{"norm_place": "pre", "attn_scale": 0.125, "init_std_up": 0.0544, "init_std_down": 0.0544, "optimizer": "muon_variant", "lr_head": 0.0125, "batch_tokens": 65536, "max_seq_len": 1024, "doc_mask": true}
MLP neurons of a small language model. Each row is named by its layer, matrix (up: input weights; down: output weights) and neuron, and shows model dimensions 144-207. Each number is 128 + 24 x the weight over its row's rms, rounded and kept within 0 to 255.
After each neuron's rows, "fires on" lists the tokens most often at its 100 highest values on Wikipedia text that the model never trained on.

L3.up826 [139 104 122 142 138 125 136 115 130 171 134 126  99 105 129 168 165 173 120 147 133 138 150 135 120 110 139 145  96 152 113 180 147 130 148 154 164 145 121 125 160  88 132 152 130 141 123 104 105 102 144 162 132 133  87 121 108  87 100 127 138 110 125 133]
L3.down826 [133 121 175 134 140 132 148 134 139 174 126 114 189 136 102 123 108 126 180  94 115 151 136 150 115 142 125 142 164 177 155 109 141 115 152  93 109 105  93 144 132 147 139 144 114 129 119 118  98 151 133 158 144  99  87 147 126 148  90 110 134 123 120  93]
fires on: "| ", "as ", "do "

L3.up48 [101 152 136 111 120 158 136 134 117 115 117 130 171  84 145  96 119 135 135  95  93 100 143 114 106 119 136 104 153 161 117 176 128  66 118 196 128  95 137 132 127 144 150 114 151 113 150 154  96 148 131 159 136 166 101 139 155 162 136 172 127  71  91 167]
L3.down48 [120 124  78 107 157 105 136 137 113 137 196 110 122 103 161 199 157 119 129 115 132 184  94  80 153 135 152 138 140 102 156 102 126 123 160  97  99 161 115 108 107 123 151 155 159 168  73  83 172  78 148 102 132 142 152  87 158  97 112 130 144 110 136  94]
fires on: "of ", "= ", "on ", "| ", "about ", "to "

L3.up1049 [ 62 151 111 119 139 157 124 130 148 132  83 110 125 103 133 129 158 131  99 158 125  94 136 123  95 134 142 131 116 139 119 106 163 195  89 138 105 138 138 153 134 166  88 122 148 147 159 147 138 148 147 147 100 118 107 158  98 152 127 144 134  97 117 140]
L3.down1049 [131 147  86 106 115 148 116 100 151 120  83 110 126 113 131 141 176 108 102 162 154 103 122 131 120 128 191 148 122 154 124 168 124 196  90 122 108 128 149 137 125 154  78 107 145 171 138 118 173 128 123 203 114  81 176 125 140  94 146 141 115 139 158 135]
fires on: "but ", "though ", "however", "However", "and "

L3.up738 [106 121 129 147 146 119 149 120  98 115 157 129 126 167 114 124 194 127 123 148 133 116 130 142 144 167 145 113 104 116 111 167 154 128 157 137 173 112  96 112 108 114 141 139 104 159 117  64 171 103 116 103 141  86  81 159 112 125  99 137 120 141 133  93]
L3.down738 [104 117 167 122 151  93 157 127 115 149 140 157 147 149 123 156 110 171 155 122 135 129 125  93 134 135  91  94 132 145  96 122 152 120 158 170 117 144 140  92  83 118 169 161 113 119 121  73 137 154 113 132 103 122  92 167  77 115 112 171 103 155 104  95]
fires on: "| ", "("

L3.up1020 [142 115 147 130 131 148 108 140 145 139 112 133 154 146  87 124 109 144  88 137 121 147 100 117 150 147 185 113  96  85 111 135 102 174 149 122 122 175 112 109 104 126 130  76 152 143 127 151 106 130 125 138 104 120 121 139 140 152 151 106 118 125 136 128]
L3.down1020 [116 135 160 105 114 168 154 150  81 127 146 122 115 123  71 101 114 120 119 159 105 119 135 124 131 141  92 107 139 141 145 133 128 144 131 112 155 132 112 136 136 129 120 129 139 118 142 142 110 133  93 124 110 141  84 122  85 154 129  91 162 132  77 131]
fires on: "\n\n", "===", "– ", "("

L3.up123 [148 152 148 139 130 118 145  97  99 108  87 127 166 122  99  89 179 138 154 122 110 132  76 128  76 171 131 114 125 144 136 136 147 119 116 175 115 163 168 144 164 116 127 126 153 120 139 122 101  94 156 102 146 120 125 142 117 118 133 137 154 137 175 142]
L3.down123 [139 154 112 151 115 115 155 125 144 121 150 118 117 146 121 116 125 137 148 145 114 109 135 125 130 113 100 132 138 143 167 144 142 119 113 149 122 107 120  96 125 119 116 126 118 136 176 129  78 100 123  70 122  79 110 175 147  85 106 163 162 159 135 105]
fires on: "| ", "- ", "• ", ", "

L3.up833 [103 153 107 168 126 100  96 134 103 104 108  96 101  92 106  99  81 119 157 135 153 105 124 158 116 147  77 142 114 167 155 125 112 112 128 100 143  48  88 126 133 149 100 141 116 133 162 129 125 139 109 124 151 129 116 145  85 121 121 122  77 111 117 171]
L3.down833 [141  94 177 110 132 161 139 141 117 118  67  92 137 151 106  82 144 188 154 170 122 151 150 126 119 144 160 131 143 109 108 112 185 159 138 125 143 138 134 134 120 120 129 145 141  99 100 133 166 139 125 131 109 131 154 129 125 145  90  83 162 150 100 140]
fires on: "the ", "The "

L3.up705 [117 136 132 104  97 111 181  95 109 156 116 137 106 139 109  93 130 120 139 119 134 160  96 112 125  88 109 152  95  87 141 144 109 155 109 112 124 136 156 107 106 136  87 122 167  83 139 112 142 133 110 102 157 150 130 132 118 147 138 115 154 113 121 133]
L3.down705 [116 171 120 145 132 143 135 140 138 144  63 101 123  90  76 160 104 162 143 174 128 102 163 130 205 137 110 131 126 174 136 136 105 139 103 139 119 117 115 162  97 134 156 148 127 123 114 181 145 101 114 126 184 102 125 119 127 143 167 121 122 152 112 135]
fires on: ", ", "(", "-", "and ", "–"

L3.up528 [121 132 103 109  98  97 110 122 155 152 124 125  97 102 124 153 108 177 108 153 105 102 119 134  95 141 116  90 108 112  85 132 122 122 103 144 141 153  69 146 143 114 110 173 115 152 175 122 144 107 126 121 147 160 130 116 128 176 110 169 108 128 130 157]
L3.down528 [137 118 112 110 175 129 116  90 120 118  81 122 179 153 119 107 106  91 141 147 100 118  90 136 136 129 143 156 103 144 140 142 120  83  89 132 152 119 124 100 128 105 135  91 135 103 165 118 128 135 105 102 153 121 144 136 171  94 121 125 171 155 153 134]
fires on: "for ", "of ", "to ", "in ", ", ", "at "

L3.up120 [168 182 132 154 113 113 149 143 121 190  85 123 111 141 150 125 168 123 154  81 109 146 110 118 116 124 129 140  78 130 160 146 127 105 122 124 125 139 149 159 100 134 147  99 149 135 147 112 126 164 154 118 161 131  69 139 143 137 102 103 140 101 111 100]
L3.down120 [108 127 158 170 161 163 132 118 127 134 152 102 155 119 102 140 113 135 131 117 161 150 129 123 121  90 106 115 111 113 110 151 115 151 144 109 162 130 124 100 132 146 108 184  93 153 110 101 100 118  99  99 143 121 162 110 127 146 113 180 147 117 125 122]
fires on: "–", "196", "6", "4", "9", "-"

L3.up583 [ 91 148 116 152 117 120 148 149 138 138  96 142 124 142 132 143 143 150 117 113 110 133 164  84 160  95 144 137 133 134 133  79 147 147 183 102 138 109 138 164 111 158 108 149  93 114 164 132  96 122  85 128  94 136 119 124 134 114 116 115 117 117 103 120]
L3.down583 [ 96 117 148 132 142 151 142 150 117 111 154 124 144 140  58 138 132 110 102 144  76 162 114  99 123 137 125 121 111 130 155 120 142  86 124 148 122 133 130 153  98 125  92 106 123  83 185 141 142 119 137 126  93 174 112 119 114  86 111 105 129  93 155 142]
fires on: "(", "well ", "especially ", "Even ", "res", "almost "

L3.up963 [110 126 172 108 100 142 153 126 124 144 122 108 152 188 125  85 144 120  93 102 178 123 148 131 162 114 138 166 103 176 113 141 161  84 119 120 120 130 113 131 165 103 162 138 133 145 107 134 118 162 150 146 112 116 138 162 130 127 167 145 142 195 164 116]
L3.down963 [148 122 128 124 114 126 142 115 153 112 135 124  90  92  88 132 125 147 154 152 119 140 132 158 127 144  99 103 137 134 165 153 103 160 148 150 150 160 159 140 139  99 163 102  77 138 179  99  84 123 105  93 121 170  93 146 100 169 142 135 159  62  98 132]
fires on: ", ", ") ", "; ", "), "

L3.up477 [ 88 140 154 100 143  99 127 155 162 160  89 136 190  99 142 145 120  87 140 149 183 164 161 147 162 120 144 116  87  68 130 157 159 163 111 132 103 133 142 121 164 115 180  89 104 112 146 139 149 170 119 172 114 131 142 122 144 103  91 154 147 121 135 123]
L3.down477 [ 96 154 148 140 100 131 145 129 153 126 125 125 116 132  85 152 150  99 116  98 134 165 106 164 133  95 150 158 131 147  95 142 154 137 157 115 115 159 116 142 165 177 152  99 163  77 145  90 118 118 162 147 154 115 149 156 133 113  94 131 140 159 138 134]
fires on: "| ", ". ", "and ", "to ", "as ", ", "

L3.up887 [ 70 125 126 126 138 152 137  90 117 143 104 146  95 145 154  78 177 124 116 127 169  99 148 164 145 105 158 141 112 168 113  94  96 116 124  91 108 141 143 154 146 132 145 111 156 121  94 142 126 108 130 136 158 178 157  94 103 110 135 127  98 123 111 134]
L3.down887 [154 149 147 139 144 128 124 123 100 104 215 134  91 175 108 133 118 114 155 115 106 119 117 134 159 136 121 140 143 157 170  94 119 111 151 135 154 159  78 112 132  90 102 119 102 124 123 153 166 166 170 112 135 154 127 112 118  89 135 119 109 127 122 132]
fires on: "| ", "196", "- "

L3.up949 [136 157 169 105 115 156 126  89 118 132 142 131 102 124  99 157 134 112 158 128 114 146 150 147 147 135 133 108 141  74 161 111 174 118 124 103 118 170 150 102 111 113 143 123  98 102 128 154 128 142 129 129 105  67 109 147 130  97 100 111 164 128 166 130]
L3.down949 [153  78 167  78 130 125 156 152 119 158 152 129  89 135 138 106 153 113 117 120  93 132 151 159 138 165 139 155 157 147 137 121 111 146 150  73 133  93 141 122  92 116 126 186 116  96 148 145 116 164 134  87 148 143 188 112 114 157 110 110  37 111 124 132]
fires on: "and ", "s ", "or ", "the ", "in"

L3.up342 [ 87 104 150 106 135 190 118  68 117 126 139 103 130 105 136 137 107 137 115 127 133 135 145 134 103 134 103 132 153 130 168 101 108 104 129 142 127  95  52 148 145 125 160 106 136 145 127 136 143 141 106 146 126 144 116 166 147 149 132 128 149 151 142 143]
L3.down342 [156  97 167 128 153 111 142 189 151 120 124 138 110 126 129 127 159  88 145 133 102 152 105 141 162 133 134 135 121 118 135 175 123 157 112 132 142 162 144 122 156 153 156 169 134 112 156 101 111 100 142 128 146 137 127 112  98 137 148 157 150 129  89 129]
fires on: "to ", "of ", "in ", "its ", "from "

L3.up268 [153  98 134 129 109  99 118 133 136 122 109 140 107 153 131 115 118 146 115 131 151 122 115 132 140 159 170 111 116  87 150 124  93  98 158  95 106 103 153 128 153 144  88 123 159 160 119 135 137 181 130 157 155 140 146 140 108 137 108  90 100 116 153 107]
L3.down268 [126  99 125 104 138 132 121 122 120 137 133  83 170 119 152 167 124 133 125 106 177 132  90 167 123 145 168 133 159 109 132 161 131 179 129 112  93 110 162 149 158 127 118 118 112 162  77 128  78 119 134 142 112 152 125 157 108 150 118  71 119 155 134  96]
fires on: "a ", "is ", "an ", "), ", ", "

L3.up586 [116  98  96 166 170 112 131 151 148 101 125 130 130 100 101  81 147 136 145 167 173 101 132 159 121 125 117 126  98 136  72 124 128 131 118 116 125 152 113 168 116 140  87 132 166 133 118 136 123 107 153 188 161 134 102  77 139 157 117 128 108  88  92 108]
L3.down586 [120 109 151 118 109 140 108 110 114 100 100 114 149 182 151 135 121 157 175 127 150 121 116 153 124 146 158 134 106 100 123 159 133 171  66 117 139 150 181 133 127 144 141 119 172 117 150 117 115 109 122 147 133 123  62 107 157 150 109 117 165 132 146 101]
fires on: ", ", "by "

L3.up615 [127 128 164 146 131 166 176 148 154  93  78 167 151 145  94  94 144 120 132 134 143 134 150 122 115  94  89 137 113  98  95 146 118  65 136 125 127 130 110 131 142 118 105 102 156 133 131  89 125 154 108 151 146 143 179 157 185 114  78 122 100 119 175 124]
L3.down615 [109 123 113 114 141  88 125 119 109 132 231 133 103 157 106 151 103 144  83 118 160 176 172 100 136 152 118  98 135 122 127 124 157 164 144 143 129 104 178  90  94 161 156 145  88 149 138 169 139 156 104 116 152  93 135 149 126  95 155 152 139 145  73 136]
fires on: ", ", "| ", "; ", "-", "in ", "–"

L3.up695 [ 82 154  95 132 122 121 155 154 151 115 131  98 133 146 159 116  89 141 115 123 118 130 165 162 127 148 181 128 140 135 155 149 165 161 135  92  98 120  68 168 128 148 115 128 109 170 105 104 100 110 111 120 128 113 139 125 111 166 131 111 158  97 115 126]
L3.down695 [134 151 115 147 137 101 117 168 124 121 173 114 124 159 107 122  84 166 156 111 132 131 125 108 131 148 153 131 144 115 124 139 130  96 111  73 111 113  78 136 140 180 110 127 158 161 122 114 119 117 129 101 148 139 162 107 125 128 148  84 149 132  89 101]
fires on: "was ", "is ", ":", "-"

L3.up92 [146 158 123  89 110 109 156  99 153 134 204 132 100 113 105 154 134 101 116  97 131 122 121 122 111 154 140 121 119 126 105 148 139 117  93 155 134  97 128 157 128 113 124 152 136  97 164 130 125 109 107  75 174  93 159 122 128 104 126 152 116 141  99 116]
L3.down92 [120  92 135 140 112 110 128 158  94 114  93  92 133 114 142 125 132 136 127 151 141 122 103  87 141 138 124 125 162 111 109 131 167 132 114  87 159 187 126 129 149 147 118  84 153 122 145 122 145 134 115 154 103 159 114  66 151 156 121 142 146 160 138 138]
fires on: "of ", "| ", "as ", "to ", "time "

L3.up1090 [155 106  82  81 101 131 129 121 177  84  99  97 139 119 180 138 150 128 110  95  93 139 119 144 126 105 145 160 101 111 147 125 129 110 115 118 164 150  79 154 176 133 169 117 152 114 146  84 107 157 142 144  90 147 134  97 201 154 147 132 119 162 142 123]
L3.down1090 [100  97 137 116 107 144 179  96 102 131 131 115 100 128 120 117  83 154 136 102 133 149  97 118  78 120 121 169 122 166 118 166  92 123 179 106 152 138 110 131 141 137 153 134 163  95 132 112 126 144 154 169 181 128 155 158 160 142 153 104 145  86 141 142]
fires on: "and ", "-", "–", "(#", "−", "to "

L3.up530 [ 93 116 132 125 100 123 108 120 126 119 155 102 120 150 122 147 131 149 114 141 130 103 148 120  89 134 104 114 117 150  94 160 152 137 127 173 128 115 185 170 162 123 117  97 110 146 124  88 168 118 167 115 135 152 158 120 101 116 143 107 122 129 123 133]
L3.down530 [132 143  83 118 103 132 103 110 134 155 116 165 170 106 133  99 121 113 104 146 137 147 131 158 143 148 112 129 125 121 128 119 142 161 114 116 157 112 128 110 159 127 154  76 126 146 125 158 149 118 125  97 143 106 143 119  79 129 165 108 131 159 152 106]
fires on: "was ", "also ", "is ", "| "

L3.up709 [117  94 168 164  92  84 138 139 157 130 184 129 174 125 129 112 124 118 122 129 128 152 111 142 154 169 172 126 101  89 116 162 128  76 130 151 160 139 142 143 114  92 120 120 135 179 128  97 134 148 155 133 119 145 104 123 130 133 142 121 110 130 119 135]
L3.down709 [117 163 114 125 150 186 117 163 144  78 151 134 128 109  97 130 143 170 159 102 142 134 147 175 118 152 141 109 142 159 119 136 108 130 125 112  83 135 139 107 127 207 160  71 146 125 127 158 127 140 131 148 149 105 135 103 145 108 122 140  97 113 122 128]
fires on: "| ", "(", ", ", "; "

L3.up152 [ 86 129 136  92  85 101 130 102 134 133 137 100 121 149  66 124 129 121 103 110 106 146 160 110 134 118 141  84 134 111 129 117 190 173 181 120 142  92 124 137  89 100 142 127 132 188 117 125 148 126 113 130 144 141 104 131 129 119 163 103 114 124 133 110]
L3.down152 [116 160 142 143 135 135 110 164 163 152 156 135 106 140  88 138 142 126  94  78 128 119  83 110  99 119  82 134 124 171 127  97 160 104 159 164 108 126 157 124 130 124 154 122 146 133 156  91 197  79 128 136 132 122 164  96 118 138 202 103 118 144 130  97]
fires on: "well ", "of ", "born ", "(", "– ", ": "

L3.up50 [147 125 113 141 133 118  83 133 168 147 119 122 158 107  95 126 150 156 145 130 152 112 126 166 130 133 148 144 138 119 134 152 129 133 127 134 130 117 143 163 124 137 155 132 114 153 143 141 112  98 172 168 117 148 152  77 100 151 115  93 123 134 101  76]
L3.down50 [132 132 125 171 159 134 124 164  97 121 156 136 112 165  83  91  95 134 154 122 129 135  94 117 107 149 114 161 104 108  85 116 133  88 121 104 147 134 169 117 116 106 110 115 138  78 108 114 123 142 106 131 163 125  99 140 104 148 152 137 144 108 108 121]
fires on: ", "

L3.up1098 [113  93 183 123 141 115  90 109 181 145 118 108 135 104 148 127 139 138 142 105 137 123 120 159 107 113 155 114 121 149 103 103 114 138 166 124 113 113 158 109 146 143 140 173 135 136 182 124 131 119 161  93 132 127 183  96 121 110 143 122 106  78 136 119]
L3.down1098 [144 135 102 156 123 137 157 138  78 101 130 172 157 156 120 122 123  97 108 157 127 162 120 124 153 132  89 132 139 105 117 146 130 109 111 137 145 141 111 130 123 100 106 100 150 132  78 117 155 104 122 175 131 143  92 133 114 145 133 120 126 170 121 128]
fires on: "| ", "- ", "193"

L3.up641 [ 95 121 134  91 118 103 137 119 100 146 135 173  88 122 139 121 103  87 125 108  87 100 112 109 176 168 133 116  99 105 115 168 139 105 110 113 132 127 143 114 121 105 112 136 113  86 193 132 144 128 113 133 150  86 138 115 150 130 105 144 168 165 126  95]
L3.down641 [121 112  80 132 168 135 112 139 128 101 156  80 105 129 122 130 154 164 163 135 142 119 118 127 103 127 187 143 137  95 126  94 131 148 157 119  92 163 128 155 155 163 113 133 115 155 107 132 153 142 115 179 112 166 163 156  91 121 120 146 146 101 126 155]
fires on: "from ", "to ", "200", "196", "201", "197"

L3.up606 [115 151 116 149 131  96 133 111  96 143 141 115 144 169 144 117 148  62 105 110 131 110 144 122 135 138 127 130  64 144 135 132  91 143 110  98 109 141 153 163 123 121 139 149  98 153  94 106 135 134 113  92 115 139 126 124 124 126 128 105 136 138 128  81]
L3.down606 [170  86 154  89 153 121 121 132 201 117  98 110 109  87 125 116 132 191 177 157 153 154 143 104 150 124 159 116 173 103 141  92 183 102 124 140 132 113 110  97 146 131 116 135 133 116 129 129 127 152 135 159 132  94 130 138 102 110 116 149  94 107 140 173]
fires on: "that ", "which ", "the ", "series ", "s ", ": "

L3.up109 [133 115 140 105  83 112 134 101 155 121 108 180 119  78 127  89 123 111 124 112 108 185 123 177 143 135 153 141 120 124 112 126 157 132 126 116 137 176 145 133 127 100 136 165 139  96 124 139  97 155 150 112 124 134 133 100 140 145 148 128 148 138 129 127]
L3.down109 [153 107 139 137 111 146 130 139 150 115 164 158  92 127 134 112 109 103 169 120 148 131 120 120 129 130 149 119 139 105 120 137 134 170 125 130  97 113 165 147 114  96 134 172 126 148 134 136  85 110 147 113 154 146 108 133 137 103 125 136 157 142  91 187]
fires on: "to ", "not "

L3.up34 [126 101 159 141 167  96  79 102 184 144 120 109 154 132 119 157 160 162  97 166  98 116 117 105 144 140 154 115 108 130 133 123 122 109  79 120  96 172 126  96 151 159  98 120 138 130  97  61  97 126 154 108 169  96  93 152 145 131 112 113 127 150 117 139]
L3.down34 [129 154  98 133 111 143 169 148 108  86 113 146 117  99 117  46 115 152 176  74 157 154 106 135 121  97 116 173 131 111  88 147 165 154 156 135 123 100 125 147 146 128 148 121 127  93 117 166 164 137 141 113 110 155 142 110 118 134 131 128 145 138 129 129]
fires on: "at ", "in ", "on ", ", ", "to ", "of "

L3.up559 [ 95 153 133 134 162 119 157 114 131  97 115 175  81 105 190 142 156 134 143 101 141  97  98 125  99 145 142 136 147  96 128 134 182 115 116 129 135 102 128 159 121 137 107 120 130 123  87 170 136 123 108 141 166 108 139 101 125 118 114 141 158 127  92 140]
L3.down559 [132 122 130 151 198 129 143 132 136  67  73 169 127 137 154 117 132 151  96 106 155 113 102 125 126  93 136 147 102  99 165 130 164 160 136 124 123 155  87  98 168 131 102  93 136  94 144 126 130 112 134 100 114 136  94 104  96 128 130 137 168 119 139 146]
fires on: "to ", "- ", "by "

L3.up258 [120  93 112  79 141 160 104 110 136 127 121 137 152 116 141 121 121 119 135 136  90 130 130 109 133 131 159 120 113 147 117 189 120 117 117 101 129 104 154 199 164 146 124 124 138 116 139 145 144 116 110  80 143 115 115 128 109 164  79 115 144 106 115 137]
L3.down258 [114 173 135 101 118 146 133 135 172  87 130  81 134 121 105 141  96  98 120 152  95 149 130 146 121 150 108 139 146 169 110 179 147  97 144 156 121  97 114 157 110 114 136 156 125 114 153 145 102 131 156 114 149 150 107 128  90 138 143 114 149  92 106 123]
fires on: "D", "the ", "d", "c", "B", "of "

L3.up190 [105  45 143 162 140 153 108  80 161 130 161 122 107 144 102 139 121  87 181 134  96 123  97 146 109 143 111 101 111 125 175 137  82 137  92 140 113 152 146  94 130 140 137 159 106 146 167 141 150 159 149 143 130 125  92 131 144 133 133 117 135 110 107 144]
L3.down190 [ 79  94  97 110 102 102  96 147 138 128 133  97 153 106 135 109  66 126 137 115 145 138 135 162 127 142 113 125 145  92 150 165 144  96 153  96 171 156 109 150 112 201 125 119 119 108  80 117 126  94 150 157 148 118 173 108  85 101 117 115 109 161 108 110]
fires on: "also ", "'", "has ", "stated "

L3.up1038 [ 98 100  83 107 158 138 121 117 108 113 126 160 104 105 114 158 127 132 177 152 148 140 109 145 110 140  88  97 145 151 145 151 136 149  92 110 154 170 169 122 116 125 141 101 105 144 133  96 143 134 134 151 137 150 102 138  98 144 123 179 163 161 125 110]
L3.down1038 [155 146 126 148 123 124 141 120 133 111  83 138 152 134 130 126 133 151 110 177  87 136 123 101 119 113  96 104 154 150 116 128 143 138 145 126 161 147 149  91 100 106 105 176 130 119 133 111 146 118 175  90 122 143  89 140 115 135  93 151 157 156 105 122]
fires on: "\n\n", ": ", "- ", "| ", "on "

L3.up569 [130 155 158 154 142 154 164 107 106 120  81 140 121 128  82  96 123 133 141 137 142 179 146 119 134 163 102 129 116 127 137 156  95 109 166 117 162 104 132 147 120 123 162 146 167 161 115 149 149 152 149 146 109 175  97 118 103 129 105 143 104 120 138 119]
L3.down569 [144 103 153 144 129 130 130 146 141 102 115 108 138 170 185 158 120 174 139 168 149 100 155 118  88  98 125 111 110 143 101 139 159 113 110 126  99 133 128 117 131 128 117  97  87 130 117 104 111 170 113 127  94 111 130  67 159 172  93 114 138 108 110 122]
fires on: "the ", "a ", "\n\n", "this "

L3.up20 [115 125 170 110 121  82 184 129 162 170 133 142 145 131 164  77 139 108 123 136 123  97 152 132 150 134 146  85  88 132 126 137 127 137 130 115  97 126 119 164 115  94 126 133 138 119 115 131 129 150 155 129 136 109 140 120 147 125 138 154 141 150 109  96]
L3.down20 [115 177 138 141 135 152 117 191 148 130 130 137 132 140 156 152 166 113 146 172 143 131  82 139 147 114 110 133 165 126  92 103 124 109 104 104 175 107 106 135 140  89  98 114 130 135 155 103 121 133 114 159 142 125  77 133 124 101 121 130 127 102 104 135]
fires on: "°", "1 ", "\" ", "]", ", ", ") "

L3.up502 [109 142 109 120 103 146 126 145 146 126 123 143 133 149 152 136  74 141 135 170 131 157 121 141 140 130  96 102 143 121 132 193 128 127  83 139 148 127 147 116 103 118 133 155 104 156 130 153 101 114 112 132 155 135 161 131 145 135 126 129  78 106  74 107]
L3.down502 [132 122 138 150 152 111 124 128 125 118 133 118 120 130  93 143 168 166 137  92 123 153 118 133 117 121 148 133 101 132 119  54 123 101 136 128 114 114 140 163 128 177 157 106 154 121 133 154 118 147 169 123 116 170 110  99 107 126 131 120 146 111 151 133]
fires on: "-", "were ", "was ", "in ", "|", "| "

L3.up1074 [144  88 114 126 102 164 146 116 140 169 102 134 114 150 139 124 105 145 126 140 121 141 108 156 143 175 132 108  89 121 126  99 127 137 124 128 110 152 156 142 107 132  99 140 130 136 128 129 125 170 123  85 164 136 149 155 136 130 114 130 140  89 134 146]
L3.down1074 [129 197 138 111 145 155 169 117 135 113  98 115  79 143 130 127 123 118 118 172  97 130 113 141  87 146 125 165 125 136 131 119 132 116 173 113 125 132 119 138 118 132 118 188 142  99 196 154  67 157 138 143 116 160 116 117 149  99 104 139 102  86 148 114]
fires on: "of ", "the ", "in ", "and ", "for ", "& "

L3.up661 [ 96 121 124 131 149 120 128 129 133 136 176 157 123 144 155 165 106 113 109 129  73 107 138 104  84 120 143 132 128 100 125 109 134 137 135 135 121 150 107  94 169 137 142 114 156  94 120 130 133 145 134 138 152 136 148 134 161 150 130 115  84 165 123 127]
L3.down661 [165 149 133 139  84 133 110 110 115 131  84  88 148  90 131 130 124 117 149 124 168 143 127 114 160 137 148 138 129 183  95 151 114 165  93 150 130  94 125 157 114 140 129 157 119 118 167 139 124  75 135 135 129 108 121 133 118  80 157 154 138 137 157 151]
fires on: "| ", "at ", "in ", "during ", "During ", "to "

L3.up914 [155 128 113 156  67 156 121 138  93 146 121 126  81 128 130 126 138 166 100 117 125 106 137 141 143 141 116 125 145  84 149  95 145 130 101 128  97 127 109  94 137 139 147 108  93 152 141 105 149 103 144 126 142 107 152 119 117 100 129 145 136 127 167 143]
L3.down914 [118 139 163 119 123  97 126 153  66 102 111 117 129 154 112  70 119 132 163 122 165 135 100 133 169 111 130  94 141 142  97 139 127 128 131  84 129 149 148 141 167 161 139 159 178  94  90 142 128 101 118 102 103 168 120 135 116 136 126 145 123 167 144 134]
fires on: "well ", "==", "also ", "a ", "born ", "known "

L3.up612 [122 138 101 129 123  81  87 173 164 153 150 128 164 137 144 148 121 128 118 127  99 153 132 135 110 189 138 129 123 120 121 122 125 127 127 136 188 115 118  97 108 114 106  99 155  99  73 106 166 148 109 146 127 113 106 114 116 144 160 145 125 145 125  86]
L3.down612 [ 87  82 134 120 106 190 174 103 119 141 115 123  93  95 116 108 154 121 137 107 154 169  84  88 133  92 126 109 150 148 120 129 103 100 122 124 105 130 176 153 183 135 142 134 113 126 151 126 102 144 107 161 129 131 159 178 155 114 116 149 148 131 155 138]
fires on: ", ", "end ", "| ", "– ", "-", "until "

L3.up1092 [133 131  91 136 111 132 113 151 131 133 100 108 143 141 108  99 137 155  79 144 110 126 145 103 109 158 155 122 131 132 101  98  87 125 156 104 109 155 139 161 148 151 188 149  83 139 115 153 145 159  93  96 138 130 143  84 135 136  93 131 140 114 143 129]
L3.down1092 [ 98 137 142 125 123 131 149 172 107 113 119 124 132 124  96 143 128 166 147 142 124 116 130  87 109 101 138 150 130  98  90  77 160 118 126  92 162 110 147 115 154 137 102 132 152 150 161 181 137 143 112 131 125 127 140 160 115 112 179 148 117 135 141 185]
fires on: "of ", "and ", "the ", "to ", "-", "or "

L3.up972 [157 137 111 100 159 119 152 115 153 144 120 102 128 133  60 141 142 154 140 125 163 131 125  87 140  96 178 177 119 135  89 153 203 139 109 142 125 161 135  96 115 105 121 127  59 137 146  98 132 128 114 124 137 133 116 130 121 155 129 122 148 149 138 109]
L3.down972 [133 144 117 130 134 139 170 131 107  80 136 141  94 164 147 116 126 126 133 156 102 113 122  88 122 101 101 155 107 134 142 105 155 113 132 128 115 112  92  94 128 161 124  90 137 158 147 100 113 144 112  82 106 100 116 157 143 157 148  85 133 144 129  94]
fires on: "(", "\n\n", "born ", "| ", ", "

L3.up585 [ 77 161  80 125 104 146 118 126 102 101  81 146 103 129 146 140 121 104 139 122 110 165 200 108 121 124 137 125 157 129 118  83  61 136  94 132 112 158 112 122 137 146 154 130 148 135 147 104 162 122 121  98 105 143 141 132 144 100 171 150 151 160 120 151]
L3.down585 [130 114 130 139 147 118  98 143 143  84  83 128 117 175 100 139  81 171 113 104 150 108 102 132  91 154 126 123 160  94 108 156 138 115 121 136 126  92 112  96 146 134 153  77 161  98 104 131 125 138 147 140 125 156 129  76 107 128 109 132 134 130 172 136]
fires on: "and ", "as "